Part of a small language model's weights: MLP 448 GeGLU, capped logits.
MLP neurons of a small language model. Each row is named by its layer, matrix (down: output weights) and neuron, and shows model dimensions 0-191. Each number is 500 + 50 x the weight over its row's rms, rounded and kept within 0 to 999. Numbers have three digits each. A neuron's up and down rows have the sign that makes its largest values positive.
A block is one neuron, or neurons of one layer that tend to fire together. After each block is what it responds to, as a language model described it from the Wikipedia text at the highest values.

L8.down273:480497487523448443427456583447438516585562523524470472574520448459495480514501539550418490489553439543547431476478396502591567484543555462439482485500510534486523553489468431528546499558543572554444501497544519521535476432474503460541522457424491491565499546531496496522483479603514473531483518539424509533602456518511556499503593522479423468437489523556485525475491482428521464534525535477534465542455540527457483488545461540540599450503535511488518459492579502471637513506505426505465496527523494545585542460466288501589494521460421501494534725504497446510533482612385579506
Non-ASCII byte pieces. Byte-fragment tokens of non-ASCII characters, mainly CJK, Greek and Cyrillic in parenthetical native names, also accented Latin letters and symbols like ·, ±, £.

L11.down54:527510492465570559495426596495504629574410475473529511499572406505491491502484571467519609443511494446467504578507460445572546433527523476456550577543536457486493499536563533436464478435549451506473484455636476487420580600440480561556521506428509463484517444547475484471496472478549453403408484492462521548411458567489424535520458519532512551421498491422553505483460458500484446523508535506553566480467457561493490445438487526494527564491509491508593458574465627587597525503493556524417441531509497453547589442562367432496517574493506443503563548453569510568537504507551441474
L11.down85:511526552492446542496467549471490509493474502492428517611517563432540513439622466367541544362424501452487497471530394505472539489521469487509483466533494555501494414405473491479405564549470406532516592559557495591524525523473577533535489554415507532533479511548458548519550469564553500434436515540488499546507515514542481455531510524449396524583570459484475566475602465511516485559449624524499526501556473477430555514428498535472531456474481482517501493525503599512636449555494412521573469436472554473396475439528523528617504521487494488427518532504454418499575575510498497602
L11.down118:437510478440407556429493470465541449504519486449510509501541497528449478511414507541461519511517562511464465460610603474492473490557447486522424535504458511517471609562386488383516553457456513443589348555483542551508516525471472492537591450458414452501470529456499516514512483583490478507453567488484515515532612419460598461458564498492517473505439465558406502518476493501352593482488599452548509458563506498560512494465475444464643504390548451535481470505466449466462575455527523559543511580499389525512437459487504516502488473490489560475482578556452496473387464505468444499
L11.down148:466492436494569533574548480458388508506474533462428579471486522458520502491438554550472474549511423599511510471499363521584476544495513439537464528478420574458545471554495559483480513509529569454578434485486560579479506439473538492495430496514562526541447565512523539486511403479434540445522493550569488492535518457492531512513575551452531460425396434537485418471518596498479555547506548494444503549500511440477441354554559452482542430547474531551482415496399515465496532451467585494572499577462531504493573490597346600513529443516511510471540620463485526542549494572506575523
L11.down203:418606483462460436462464517528502452549505466451539479391491582468458472474532537503487571525576534463567580503462458462523467467490536536477486426525508472454588507473520491514496490439514394521478568450552490488551551541543486470494569496543469530481466481542474466549478490510457345461487488527524534492463434488449398559491492429578486470420495570464501538425450469495446542551487483434566410495516446526588443475579554464571525434442574492475428536468458494471568552545483511499377457514568464590534433575532330493579515460425575509557548624585511465498455533480469545547
L11.down232:473510515485540431508415492431434556493539479495538526542450493525438471513521451568464535421513508504537524538479425554529517472523518466456499434508521534590468455513507516477491520459561474469462484503430511539430616449486481446525519539469432542567463536545593516440581423582548490545452468456493460552590481467553542502472647507433346441503526455554513576547442411397496565459464475506429426403551476416476493476472517493448481555546490521515446554495487570454545532510467498505529572495467593546572504553449365519535511520495467423380500618545506491516473364529466551509
L11.down259:486526566584500454557503484571415502490444538508507476508499460501555522472556494484506479467500484562556448342463367403578559512488426446519482534527399498543550502492519549439562564535529446500456529531475538539551521469447534555512474515552598453488487499500416462467534469512411499428488531556494472493538534519586396495471637512545444478470541508474482576493475477404500452452518469535532453581542421466447528459521603525534518513577553563456471457432489526518528466559455490576579520494617551511533430548410418550483498501491478505456560638566622442547523522544511527510
L11.down262:495511525469472537484508512520465442530469560508490593459495537489510536507455498462460462488523409482532478404593432506568496518529569474447436509479517551516558520472439471514538570572564510457505460496516482532505517550532513465531544484484599405467443640511379485510516488490546490433463562478486492553547379565556589471540583570506524528572422547453477468416542447485478506478551540496543472519464489498464460520511471571426517574480522497563417540504480548598626512466543541553548510506470436502572472529517292459516456513594497454478423610401515484547472422496502595461
L11.down320:555586496512495433479493524515506497529523477536522575433494605525457477486507489563549560585564517573465467503501455486539480467478546457503546490527520562567497412487511531514507543451494577481499481515502464480494469389557588459440474486481451518553485483444582501421514453459466590361532506502597493471501431463529507541462477467522459523447619537441606442535503494537450473505511561484518457477502561514570479465475549564479527530456378451536442518524482453427581505467547611415527575506523558433647518504440397405501529538494473478517474617507539467559588493501380618488
L11.down334:470481469590496505434466483510437595592503467522480510527519514504657479409415460455536458538528497549498557446523490514544585461513494551514471501569462504499558525505468493473479515620445482557496489540454553522514480462537498468609516560491419378527462480484525546437457423536580395537498542501436441495551568452524569507499559558502479492490524438548516427546526518464510475496452492454459572497475503522529568432574484494576559499562561492478523461484506505509434508548550540535458607434416453482474389471467323591499503490509433555613534623480467556475535467478459565561
L11.down353:523480527556478583524528523453416567447560537442549543475506578425533523516505540561458481528471474560471523542476553469488526656501488557396514499515440457514434455466482514519508506452483483498379549532533485424490457560521483564471513464413552547506492528532497528531556430378544518486505471484499439580439433403590570574617586444514479561514435457507535580390523548378453490492491435412531503579550476453535542524529538449457555552435603472499490555503388518505496464493445580484481384439514552436589523466474525453535462522483498432539508540464546486536473519524489451549
L11.down370:486574551537565549500518548529442531572554466405415490502473566535480582560523504395428634500521551416522426486448512504538465471400473415474531499482569545519471509639493533468511515493522429503474502485506455445487513549471493483509469585496485577521482479394460407522551552496510511463501611422450562621482560349432533490522556436534435444453465508528516420518488479497411465500430478474651454501534481439514511490467493494546424520423553523562467517470502479572492549521515531473506456537486514460548519501526423514483503569549549504452503548615545474493457479612545556510
L11.down391:565493501465518444529477576558448425499473459539471456490428502489472447543457509470355574441499552504495533507485517622501471515520442546555467568475519493455547535559449454454592550415596439478450483445402540459424486472552483494541541512494455489438475482547489555482455422566550345486486481495439433513545529502523516530528498510540595518492393433457466450532446576497466491538457482511503477567522526503433467518446524470551494482550562428509496461396424536509592475561507526620500430556473420445616509501470426529545424572424473437526511478532481524556554525488581608565
L11.down413:549572514590468559512463473478487534560416463482434584539440484553514527505486450492488401507530512477450463500456516499438465472479451481523469569458523446505546565569420462530483463601498551540528421491605455395477502427543481518445487458551489550609578461556554526526438541488532531541532544536465369417461565478441513539540491451600466513468533499538489487470545426493486490491449506437462506460594551489467527524428456406491574492507486614459575477513457436541582472440567591493526511428451476409402529425510401527405558517484601504516551515410567484482459454503471502432
L11.down419:469541502485529518491476479522399468553568512479505438506510472467497467526541452478447406544420580502460538445548478617540537548563483443548464491626499441508424501529429501511508497547415451519621486482511590537586508524565503414502511465598431557495495533526406499474475521586386478538490556500594454466529530471539470482523544474438452549431390562623489548433550557494570467565514486555509490517508603498455508451493503547489564553559551546464454499536506482508562438523542429565579499448496540511506441484519338492497510389460454515470471556540456406561449491517480535467
L11.down428:494536486558538538452509553515436598446515482383512479528504551538495490423543546419516509425541517477466510529539570460434477466494409449549461547512496540497477534454470392517487468515490393592498555522552422548480471407555567472442506541453540497563531565558488496415503501457536532471517538505473552490635528514634570448521499539467570489596559561581562500463478500488427573581466500433428552557542548478588462520513546477520528478445483460569595468484437413485466570538570471479448556581408430427460520463452378522507483551543421549502493512490479523507414537547449483487
Non-ASCII byte fragments. Byte-piece tokens inside non-Latin or accented words, such as CJK names (鈴木裕), Greek, Cyrillic, and diacritic letters (Kuusemäe, Thüringen).

L4.down0:541590541530469526456529499629480555491527483488481535465479524502449420451576532535638469479411529514514438418508565510400475430522466492502459489403491519539519464482549562488467483413510545473470391499637597539553398428550558500517470392533502432518533536420514471505464498516478510496486579501483484474482504462433504459524486509467471561455509500509528450448475515458582439496407500399443545433478458523525452471534572492494427499504476406474445544498400474428566572543504587531395516511471457492560521489524548485523592455497459511524509400409461441486597508583519594533
L4.down81:474505456457466577425495510541482484446472554516484458547508453483571465485473571453579461557484524502518524517596532480518427463432475462502501505504492548502515454565522548443529473450485502429523482502544523383487507398456531511521572569527602495581547473546538539534428490500390626456390546552470436475488452573570484573527567398577452526512522496545473566520543505544569467573448458528465501454472529521408518448569494507460463595392525502489541467512430501542453547459486454426443364547463601471525473502571592440447528440467459519522492513445458485498587400522403514575
L4.down256:561485466550429562376458506494526451510493494487422537467519545500570467513472495587534498390543525491571556516530514487488586471496483403532488520478482530431496523393575519576476530530567586475451478478549531420547586459571548448449556524425502538403559451517462510477552508564507515456562523613483503461476556552471486485489582501480418440465499463454512494589466470542364517534479567464475490510535418497364477490510494530449561493480512422352453488508508670455481458518568423520472490517449605516482506480476495474513439445573545412473455506595507513502512505463524476471
L4.down280:462452445389493472537443524478560464531456472535499523501491566534479510552522479497509449384495505477485589552563641555509499418573472381528510519364525489452562447466476422481492457481507541529617561487526459537511507502461566437518476492466467451488437496502549602604403530491466563473502481446531450584645472475506514523434424524622467446464472531481520535539504548548538477462418467582485579533477550533492532480487522543464502451575536515561472491486549461569624497515548511530538511548599526522453457511579529457504547500538492418544486522549443406538556456417432536480
Year final digit. The last digit of a four-digit year, after a piece like 199, 200 or 198, in tables, lists and dates, e.g. 199|2, 200|6, 202|0.

L8.down42:505513545412450456435441514469510561401440561518459515491496519496564434619456510576496555538505476549546483456518505506550644533561457444497504505494497500457527544573581500418420559502519461518435490548519450510510462566337489481514547471488516539597501477497423569392439448385525498485467528520511567504411476458528521441460434478506467416530499419520461520575527478530523618439502506481564509526518417530473400509504462491537491480483489499513472551540587506530476516568525348438423468500567457500438465545569582497500468505502522547406498555557518492510440454514503542373
Final digits of numbers. The last digit token that finishes a number in tables, stats, years and measurements, as in 1906, 65,250 and 1.46 GHz.

L4.down25:552570533503507457449495415508481464557536512529531458445481544548571511464526392462505517481572478434544533480473525502633510523502488433480497523375524476478482513548558437473536533389484431563556495475535438476443439445466475530415412519486506431495553498456493470494550484554488398439468474445520517544493432419478429590528472498513478474490514526441468441463446613438554579471465423498399490550504611476511548475468430386572454488466465475453511473572457541574527551420366467450430516398573564489483545489455505552566506514504458444442481560588526428520487456551454559497
L4.down41:516453485534538462508498482573506485633449523372510457579476531508414584562600563584394512430450442468456414509453550572562540565470518460540443617493470541495478487463501483483537523522447491542588486520508595430522537492543449566432522429560581495516492542474506476491524509553477544595430531538501447533445480515380497532562488438480490573502504458621549529466523478476515520569496607485559518449496435501491480417491499426460535463395429477548524520500513515513531484448551502502360502566484499463451564468432431487491529441550572473496468499582504621453510457476488508543
L4.down169:404466441561528509427448426467465506553524505533432523443492427481552528471464569533574544536459452495487452542478580563534549539510606467525476429471529508498554569460567486512488430474523460468472478408431510582484568536445455555437511505567522522545456492507431557538566470452460459564572556558572486544503434527483515567481568402489427513360491383621457538440583592523570526460485501525560548420483462466484463544524478496475492547458447518493456407560597516542513526473408567437452516462498505523526530431630459453517443507480506474452508463545487563494490511369508521539
L4.down356:541443516558474395442539544460526566523545448542563433507506557414541569567490487467531423491443468467549403452564477465441529538633491447478480544475573505461413538575504532493351481408506490497498506458512548568509500424518545564519497527479458437542590524489490525501483532587474517424530527504553544524494526516422500487534474476566430456530584460544516467547579457560469491577544536493570514517492485467425453494538563492347578527481439515550470540509495570494436549511538444490549425511425580439400463482461586467555372523456541485458446496494501438563498517570488592489
Early word-fragment tokens. Second subword pieces inside longer words, chiefly sup in supported/superior, plus rans (transport), our (courts), us, and Cyrillic byte fragments.

L8.down41:386584579473463469529485485483473518478533489544545493537435489486553481550508507412485498479501473559454453571540468465544493488581477474444421494489533430533542534533434533468523501457512488520442547442428382534515561517465479497456491491530539418518368455467385543500436486422440418498490508512500538510411385477588473508561512525416491546517543482592519539539372372585418477463404489554500499520485548456521457474416471456531480510522539531407484518524521525484503514453505561505481446520543499458627560540584405518470628465533545547504452538578462537459499409525442426478
Clause-initial "the". "The" or "the" opening a new sentence or clause after a period, comma or "but" (but the idea, The bullet), even when it begins "then" or "there".

L11.down4:439523477478428422621551501498473473470575487482538475469397525496503467469495505555486588498469602568413421485493490393475385549493428486626564598593371523479501419516559595524470574559482476462417508523499433529538539612483515454510458554513463509492449481507442530418452544496506531520497532470418525455550482526601553456541513551497491486557546444484480517490523532501463439477571522549500506492564471496539550579495511591466442483529498523485521509444481640547508490470563516545507478490477447538487557567560605469461569566499485527536510389574539598513527547527430496504
L11.down35:518438432502488496465598476514492542567502418556445440474508455452499514461578537445503443547568378522457410426467537478412600412579454477589449577572435492471418466470566495517518572546575554480548554534584507491443504480483525501561478471460517575453417540531535529512445536531452506533598591443465483494568538448536519616501523559412464558482443499518384553521512473504530556483504486437498557515532454474598421516451553455487529537468533475500483461498511542625430526548537500459486482497421552532496501554349506437503557457520476576507488524500482519503539509505464449616
L11.down88:451509451495459527478527516543529538464476411490471640494466569514450433467385479545530510484535476459516478469441462583470495497481520521475521407491494524464449519553507517467514575445514495573506477479537481485560490530446422404476441471546460484546471523520550539431485649497602482475475468534599560594492531502433474516528559557572537463552424518534558600412506408425432563514522537504522401511460489482508578475498539542587466401502367558511496606495536507532503526453486460498477447544439540517548508449430642471528499448493531466597466523422443462503537523552493441394
L11.down103:583372528525473456538405479601502538431509588582450537469486518426507538472558511524593501501430506447490554508435450484490512480478504513513529491423426567599439602537468404479507494570592538564449536514473591495534515571447488580522554495516353530536506532510445562420536503467465586483519496507572467516505469441482549442470497557469569451501558531497590481421568495507426487485518409499556542536436456436432559486449548491563551508475476530533467348533489426525462417545500499499478499409476541484513455590474426458467512518471478484476479551628485485522503530451459453547
L11.down114:400495504410521533581518522417528479520515509541568562535622523580580434557549458523503480450466525534498467430375340420538506604498464500437528590583534527423572416542544492477538491464453549613505480513474553506522508521491483480512536476500462425456536457491459496524505532566526473528470462510500560477561514480483435472528474490528503486525485497454591467580383593597489488525527576481484489561542486491505433459447585506485475436469493479554416500451456543587492520459466498434524461417548432504529505591427556452512505515610490517384426529463573456498525510469481413546
L11.down131:456472470402501599482485520586502463517447560507476468491526550397501519509506516487472541449418574499386566574453465557495573601580471521446502564535516467448527545435597561570460513485425516506533485429536469555478458559554551464473518450486610553411539472482556531508510490504551462503473460489490464527477502428521457447458390537478429477427468571481510563470564552519530588574512493530498477460482484498540465464470534440509544479493383496519557461494495533381588608483381502425535330540496525516580575484466488533467488499524484545462525443502452492451422398493499518437
L11.down158:480529539490528552587576446511396509528519452528580409474583442533449487486615481503601490557499418516465502415462517495552486460493593474498599596468522495508522429543509491531569627629499495566495450572488466531476410612503402479560407470548521471524417449476489550554482568594495509516413496417466552469545511504553453407501508489581480542533478486504493509632480505490477438540385581455466536493473416522500521531510523527521556509528458494421487537586489509501499450465529498440468574577518424538537574481568427504501552450500474543519530474440458441498456539484480497494
L11.down171:508476511528591543507457571468497506387482516540530545445568554484543437463510456561486473495551376480510593530429533500510557508444544543531479481461444545462551512466527414542428426494488456530623460498421424568513491575428550454527509440401631563473461568539414543479442451567528546431467569567498442505422525507479524498522522451486455503484501514549527547546567553425466554575482479454522539452493594497406424528411493492555511439459640531456580530532433560477380525428505551473525527469511495460462540448488474499517480516505427506525518453454485487509474372540493565467
L11.down182:482508523435512509484520526498497494406522514548523485522565482451542517497594541469460556504518486552514437526492506487460463542546492504406466515497566507493469420554419525571542549507438508507466577448493436543533466454544460425387504532395442468479472489545499630513520490518502460502492428516458594451624587503555597564534519492527584471427500496574476513515481525581510509522548569544512454584547457470519479438462446550561433425429478525429522445477521565393526533537521489490509493489408479440451450516426660514470558447496531481475516314494441591455608523487503475467
L11.down257:474461527493487550583541624555612493528458546480468426461443461422498463516525539459459578441494427483541453459432521495508527471611506466576390485562565422525534526515467572556622540639452454462484507517524406532467462422460435436492473516541486475542452509609535494530404474505457534526544548470501525460465555511496493465502470529518483550562448539555536481537556471521502585450543512420495467551520455473467463421517392355500416484468525526548486433489472430511638520537446554513451559493464497466452528492411473453558504524515510473535552474467488614484590547497504472545
L11.down304:380448570573487558511490480479485538455424520484457403464490483481620461539478460464480488537489447527504527475566479468479386553535521435470473488462496496535521514488455459432664620510450519441437496554408514567483475586490478510396430487456517485404578443518421471527497556485476459503443491521499560450443513492466555496529471500470469546388551470397450470475474528553516487520523420467535445490450607509456494451454384486448611421553452542426546469429466482407549498484480454533494452521499486562504513491494419563485587524459436441434572422465567461511498468503537518446
L11.down305:526532493581501476520490471474484576460570427429586490481498539444523479503507571459533522499591457525487509426489443504430544481487434458460433468531471560535557530526492467451569411478465477481435492482494448498513450567620476465453504598490453519517540504473654557475507380529522539560515552467494602537511556451526508514567526377489444494498631445489533391473493538572540494577547523640515603451536465479492509538569611531484478434468536522549426389506502487541474527415492522463459575557498470529527525501439410478483563470550447572530497523517443438448523499490438465424
L11.down345:603533532477548564451497429462548492577515524608462562533484488540545458541539588448605533453523494569514447501554466401456479448605518545507484425493505613442404556492516447499460545543520554544450553585375481529489549546444446556594426586440429485497468483480533624508559504438535537568469433480514508479510498491555500509558523538570554419492566513471511495415552486567545420440508502503481485439468517538535407498510502559470497535530463453527501529543458546553540500489435485445568573564494502459504449565418445534491568500520558467369445532415479570435510496501492539442
L11.down366:508456487536385433529518440549475562544495548483496557461448493569441452522443495499501493553507615520534422564514494529524618461504500481530409464396538460538561450493511512406505441587539393531468552477462503552459454479567494462528431398481431521438513497529531545448521489486507465432519438531525536385489589492469520591439548459507446541528542419527466415519534538544484395562545514554455456494509425610483472485585492557511516567477524449542605478536522572481465505521423551536543413465522494559487501514453556556570543542394518417480494384433466526478576481502475476578
L11.down374:588551481450423447510493480555470512551535401478468492544429531472455513419480428564405538453416505535511518590437500481486416529424560497449495437497519499606517476441458468538511472497529470558543531533431451563525563483423532533568554496436523478573513484566526459558443513475558523535435438437526515635585558468468550552446413519517551428467545460401490427532561556512523593485479461534426525507599425497510508488541508464485460556548502464482453465489542467515549524545458528509472544520528485547378438507478444522517523456505619537489465441355545541560423532384471542536
L11.down380:508450367507419599463486513417451529534531450398567398445527435469438517512552428511530531460437507559505483430577470441543545493470413453482513578445492519517409470476533477483505455426491431525573523439537456533507478428480471457516470482470405501492522383470505499524471441554468475414542565514559500544488478497517522570517517537594441486474484441507477478519493535450504461491432417455444510485472458542546491492566522468493463495545619502427478488527599518483438551461523569502560588434436520538586445559507517564563513500564519584489497685427507515487494507539599564422
Final digits in table cells. Last digit or unit piece of a value in Wikipedia tables and infoboxes, just before a closing | or bracket, e.g. 61.7, 1+1, 4.5 m, sq mi, Turnout.

L4.down106:503422448481502494479446497484526479651482586560545594483567431517502504406445411493519472368425482521452489537578458475550568425471474534555525575602471486494463367458485581528464464509602526532490489489409504432503602497583444523502595449572515529551531483441508486466498580455468485522507496563605488531525447459470462526515456441547542510528571527552556492489491517549424553460407460419464461490548485446535536501512481547544515498397522587506483516536524527532444602552567531533450476516571523454367507436539558467497487490490513506527466532564477520508563441449512436564
L4.down166:591498483511550538517487555496440551436519449586597494431407402506404416424535548473432494523600481509527443415457607569460526517446530434493447510550495488524465478522485441476538499531420506685512504485542569480480534551457519510486440536501574549527516466449453446442447508484519605574472537441476531591532502453508412547470519427446550368475597497577456541522523508486510487576477597441500496428494533493562498435549460499484427441429451492476463474555501507503514507573542512538500562569427492454459495556555566499528588438510467460510499469477524491480429534438423507450
L4.down173:487495455501555489452426478513500464379504519492477434527534451548488559542511515573440517468501660464483583570542510532480556379466432422443497430499505500559451533456567439545528421501478438541547414498507407541441533588504472411541499547492500495483498472558442582520372576386451513592463508516516421465525531555545545562476536522560476448448474463488567549436494526548575472498484550512536522481465562528580525470409491379506493483483512573555525443498544441591525485490529499543537446530535468452453544563532428542569489491459575449520420567520536422519474520489524445397
L4.down298:503514516348442496461439464477411478490570398572481528483583473525476508473481499567453528526524488489517448614540534506464591452556447555522489466539503543425574459447502453545426477568508508580508499507625553475400508548501535520480562475425552508505512426506511485454472462563477565520449551518483510508522497606403533503561521522560477432568512544523520382459545447554540535437585562541550555452541481395519538568517484549509492522538504499584483458574475529534559522497494481469582427514556625417541451497510488520418550520468440582534495517373511574498419444526513531443
Digit zero in numbers. The digit 0 inside numbers, mostly in wiki tables: signed changes (+0.8, −0.6), scores (1–0), years (2010), ISBN ends; occasionally mid-word fragments (rem-ain-ed).

L11.down124:565487539522517440534492410489506500492388472512411488402401544510489409541469492514494591524496466555562442431504573563553477534543574497497452498517532539480569502468598546519463432472530533541486440511625539474372474409491592431536500501580506538504590556545583576489556500425529493464426441521511493521526537450450488477468548434398444531511574459435500466483472446450535556437535551591547440476584457467454412509546399488530487445565463537528511520526502489566532497435535486599461456530542585579552480550521538456544509508497484553609504500492575573465454433490492519540
L11.down136:518588493477531485468429557448402506567413486461492482538550519554550564509617545459422471518408394480549436500441522465467550638467539538419524459527406490532506500466530563462517474477525444495539534583505490439586537479474467592539500496486500448501480494528530523484476440581432557549519468563446477469458500546469423575483548542519472494561415560471641488446577533497543462471517628448575461479461511580500504478502586488481404514499544514428549553478460474458464431541491564458571476565494533462494460467470425486477456475489576585417584456407535515507487560479581457457
L11.down152:546466561500498440495517466465495610458480545464513509686445499534527439484502484516493474467512465517547395453506541522464599438569522490554541438487508500497544537488440492474537606606506568520455591500463517486498503422433496427518536503555520475489505596407509602447374515553585472414559481489514478427485514571538533506448474508475473501566500448507524479537533534475421565499531485500613551340577520470537496482516471491644433501448542447537560456548510572561522531524481541507512504527436632510502523539469598506556526440558579540521466530476455490482469493504471482438
L11.down178:558472511460518559528523538490534429432575545585465520456517581484443506553436501546524524588576552598528372461512477472486481519469591539546417491433493489485455508450431548478520487579409452528489525516548576495493441515496493512483568516489502500525353460533544508572505477575440515487553496539451511472468536498511486491487394548556517594584548546451452495562511530524535477515502500563444459518504480527619446488553513456535454493473559579420581491512514598488439550436521592518472540508529518494474515552476612450551532600534644431534502366560506573600524515522544512534
L11.down194:555513421477446558555483534511593530404549437594513491450433436441426441467568505518465582527508382534526413479462485433516488437504524525547538439420603538521451484588470534456539438473446465504495434463460513493559565509553536555539468526575594516419490457434463469534510449534430437548580583479451501521430511495475451443518436510562473475429461432503487455507459459502477463518501553483499556473503466496410572509498495467501592547625547533521450547544485478562533518496552517513522551446518466523571400450529425606412562562553437578481549532508510517537590494621455543493
L11.down198:510523518440461553423472584549539468521599478479504471571503486521502496518546498484554532454473503483552459489564438453435455399493477379519514568482458595462478538530474528541504502486472492519468523499509450493532534596555479472487573480581511436589518603385492461524464446428446533592519597502469440481429563521534551438470483555357468529580518555487471540463394421540544485543456511554450520493471563564435610517532543484457470487457409506486433480555542521502530390517536457540517532542450423433440476396495505535548478515531476428498559608596420559541483539586508481501
L11.down202:416536365531484590443476567551549506542481434539568521542522511555549594467485467447443536580551524479472454495490473493472526562568495384559521471553539504466538519551475504507539431548468505541468558539477456525463495424461651587576492481481534553484464494480410495578460429499524432490610461578405494518458558489553528447477540495523531490500504453502505524529447492461510548579497454516450537455567544390582534486532587488548448500501426501465437497558552578504563473470438518560539473462456481492469503479502528567463513534429539576349607587535439445483495502434501400445
L11.down206:469529538503526503504483450452484557560508490473536491543574428440434478448414546478466474490463457427445564547469510495428332497552506401552563425447474445531534493477492516548427502377572566433478409445497527458455502643488496519393501504500590485440473494474538484473535486474576498480413467509499490556490576449574425544597434452511503465516451457433499611496427528462494518532548581451482547528440477410502493443514479524478487511507511484541553571553437510557454551504444510469478597485480540527486560591451640557437497577582450534474498470458523492587492472471467533542
L11.down261:464495528449532379447534410539466472465476543504570604565527504456427477550537503530467491453497510639505517562561456472514430563500487540528544574508546401524480404452485483513481486504515534476477627494536497534460433447463499360447502572411485502503534572445468611423570478504542516461536484490490529473481409474492434519518508514487515527492535461509634385534502474592405479452489446544462480464478475409487547492530468489397505479492498515527546553459577511593430552367528547529483559513535534503484552549535615464483560475438517531525488481509564518496585538421466524433
L11.down285:412538549478590494452410513467467451391496407504480546501529489511491457468500546493546443522536508448565546496492522620535466458418523396532519414456438434393391452453517472503440499476544575410502516548547527480470411437483503458495518513460529445546490365483502446427548521543481453599522525501476525489426515506497554499494473505531573618536499551430548499476525487497446491461514478434414538445409455462555496554435583502498457503423441347512470413524488468483392469465529506468477487511506459532494512582525418547469560495432457513434487489583398541545555472454546524491
L11.down316:474439561502484510524520495453458502607528553534491437658512491429498477489495520501474443441430556496465572606420517473544443478542479486463522544483494500490483537499510531517549498454538516461491498477478539510527444500544525539529512459463583530502437483496501586449460487472438499490483460488529486551549500556491516512489490478584523465507564538537517504527439465410528522463505484465451579456505414563505518495525491523480517448432467488527442492412522539488529554464444468478493446513450458455531499528456825483474422541424522518439543595488471476545545541326552450618
L11.down325:476499447546421410534534513494462527501415475534553467532531503459477574518571496434642507506526519415551454536452482532518445554398455493589619437495501466462422399473491469597507488527500505462501495529473493508527471438497530523517468347562436508423530482474375467502596462626578501542522488563485466441555537531410514456509499486540492470507462535465528511543493509562502507486555473477500523450418424433470533560577565484491484424476537552510526386465499423459568432464502520479490546484529493478423565568513520521419582520511452465513593430444505501620496456507525408430
L11.down343:517521478464410474532502450594514474463426603497494540456488525445559576489585540555483476464449457510501456421483599488520479520463443529434465402541445479433529379438540509475527509463476452458500571495484446470547583446427500505521575544513522459464493523418503516586587468535584504531460506456539499507534465507524445554634456511512448502518355559472471468462514529503452493422533470493495475488459387535556518512522514469585483468482565555547552494531328514568375416576475471557453523511523469588430466600490557574438555438528446498514478468454492504517530453497459443531
L11.down352:391555397510447526545567538568496523452549468582459468544562463526444512549574596503473512553502503502504472553515451539505487573614419553585473483573480458449553489475393557447492456467566564410462460494482611542502490545482544526511557587587488467474433487560503592390447492439538565479517453541476495516492455469568478532598540506534531605468459488519493534554474424525522585505529474467471534509375500476465474524553633496559459493449575482513572483486514431428517433468485533499483430441566542514488561501522501555503509590547484463502511440482589528531447486512421438407
L11.down364:459529541455408445520435408520494389505508494513458545493497481497574446458558447480400507609556510585481455438606465473496462536482530495556439502427537501529515487422486451497527454537461533548437546556534461536471525450456499501481478579470418458571451443597509473482567435559541506508586463597513402460454496602601546535490528542572528508516536481568428476489421531474500617574561468423582487492564559479513523563423536427471436453533509537476452450454473626523548484507475556486441466480544481445597501545505466538423498503543528444489536583466515471492534590609523486488
L11.down439:612543480495566588443510472434518484496446501553533453543510511501572515491487521548548467489486494454497486492537448472512494483509425449519552513479473498401506574475464443542388573621539473464480514467590454439556519464546533511459506552497510453565467517524535597470516436396559518447443452591545498483508501554499518550489482556501427578509492516552558577467451510464505482503554602501525524489447583480481553377509470497512458546471475453472556527596443535512413499485566536493569525536622509514567492491562740562514502516468512467540552457456574573548567528556473594525
Clause-opening boundary before subject. Final year digit in "In 2012," style openers, plus commas or "the" closing an introductory phrase, right before the main subject.